Part of a small language model's weights: 8 heads of 64.
MLP neurons of a small language model. Each row is named by its layer, matrix (down: output weights) and neuron, and shows model dimensions 0-95. Each number is 50 + 15 x the weight over its row's rms, rounded and kept within 0 to 99.
Before each neuron's rows, "fires before" lists the tokens most often just after its 100 highest values on Wikipedia text that the model never trained on.

fires before: " |", " /"
L6.down998:65 53 80 61 60 43 28 23 28 42 55 55 48 51 40 28 54 61 45 56 51 39 55 48 00 33 44 65 34 53 55 58 41 60 42 59 64 43 57 52 47 45 44 68 50 48 56 38 38 15 43 47 45 29 35 46 63 33 60 38 50 62 50 61 50 55 26 61 76 73 55 22 33 47 34 47 54 84 40 77 46 67 67 36 62 42 43 51 33 59 53 63 54 42 46 30

fires before: " |", "),", ".", " (1", " Tenn"
L5.down898:34 43 22 40 69 49 40 33 50 41 70 43 28 61 67 68 48 84 64 38 58 47 61 45 49 65 57 54 48 25 42 52 46 67 60 53 54 75 62 47 37 56 52 47 39 47 42 38 42 25 60 42 42 55 47 43 39 50 56 42 31 61 53 49 69 61 40 51 38 48 44 79 57 32 59 36 53 49 27 59 72 25 28 43 39 45 40 41 33 64 21 46 48 39 27 07

fires before: " a", " the", "bon", " an"
L3.down33:52 50 57 24 43 36 41 40 50 45 50 39 47 72 42 34 42 58 54 56 53 31 31 56 40 53 62 71 36 26 72 66 47 56 56 61 76 38 27 15 19 54 46 55 38 55 43 81 66 21 51 14 44 72 19 56 60 74 49 79 54 57 38 71 62 45 52 43 63 61 48 28 37 40 44 40 62 47 73 23 60 43 68 61 35 70 33 64 49 46 32 67 36 54 34 53

fires before: " |", " 20,"
L12.down680:35 50 59 55 46 56 66 50 64 59 72 67 60 39 50 38 33 71 51 57 68 76 68 68 67 75 57 38 46 68 60 99 32 86 55 74 70 63 21 63 61 45 44 55 46 53 37 19 37 61 59 44 49 57 53 63 38 57 37 53 61 42 51 62 45 53 78 71 23 26 60 31 46 13 47 39 59 43 55 33 58 67 40 54 49 35 62 76 46 29 59 58 60 41 38 40

fires before: " the", " a", " with", " in"
L11.down433:19 54 32 49 64 39 53 51 50 67 64 52 35 81 52 37 59 41 74 71 58 67 52 40 55 54 50 48 17 29 52 64 34 46 56 54 35 69 51 44 60 26 48 73 38 39 39 46 50 51 45 36 61 46 40 35 61 69 78 35 30 43 45 45 52 19 50 21 35 25 40 47 40 73 41 39 34 25 33 38 49 28 83 66 55 34 65 35 42 58 47 44 51 33 45 47

fires before: " |", "-H", " :", "°"
L7.down303:59 20 58 44 62 65 57 51 50 47 46 52 49 48 41 55 50 50 52 51 37 44 58 65 57 64 58 78 65 44 54 57 57 66 49 28 57 21 55 84 66 53 47 82 52 36 59 29 31 62 30 51 97 68 48 19 53 63 67 42 33 37 28 52 48 52 44 52 34 47 26 61 49 55 69 48 11 43 39 72 34 61 46 46 61 41 22 50 76 62 55 28 30 68 54 15

fires before: "\n", "ated", "ate", "ately", "ative", " =="
L12.down333:48 67 38 52 73 57 34 69 52 56 49 48 60 62 69 36 41 22 61 48 65 78 57 42 40 47 59 49 36 55 36 66 39 56 47 40 67 46 52 47 74 44 57 43 43 39 21 74 17 59 51 42 60 44 62 75 66 58 35 42 25 56 58 29 66 40 58 53 70 54 51 39 60 38 46 47 50 60 44 32 57 44 73 29 67 43 20 75 56 37 51 65 32 57 05 86

fires before: " |", "-H", " June", " February"
L11.down8:54 43 32 36 54 71 38 26 46 30 52 53 42 52 90 55 27 53 70 39 58 74 69 54 35 26 55 49 58 57 22 46 67 49 47 85 34 40 57 37 38 58 72 46 77 41 49 48 27 64 73 59 61 44 57 57 43 28 56 49 48 62 38 63 53 43 49 45 73 61 57 48 40 34 71 52 47 55 41 33 89 61 58 68 69 63 55 28 47 43 30 54 28 41 55 41

fires before: " |", " or"
L6.down868:42 45 55 64 58 42 84 62 47 86 69 68 47 47 51 51 59 31 22 29 53 32 42 44 72 72 45 46 59 67 45 28 24 29 59 34 17 42 54 27 67 37 47 27 57 63 49 40 61 40 65 49 57 53 32 49 80 54 72 42 66 45 71 43 48 58 47 54 50 25 34 47 87 59 53 46 30 50 86 40 61 44 53 28 53 50 52 46 58 61 60 54 59 61 53 54

fires before: " |", " ", " vocals", " 0"
L12.down768:38 70 58 62 60 36 67 87 13 45 43 85 51 56 39 43 61 61 67 41 52 33 35 27 42 57 69 61 53 51 59 54 30 53 56 57 43 37 60 37 44 52 65 37 57 36 46 62 43 63 31 62 33 42 70 38 40 38 58 62 55 59 27 73 62 57 77 38 44 33 50 55 60 43 87 39 60 60 44 30 44 47 61 60 60 49 49 43 98 52 79 40 70 49 45 41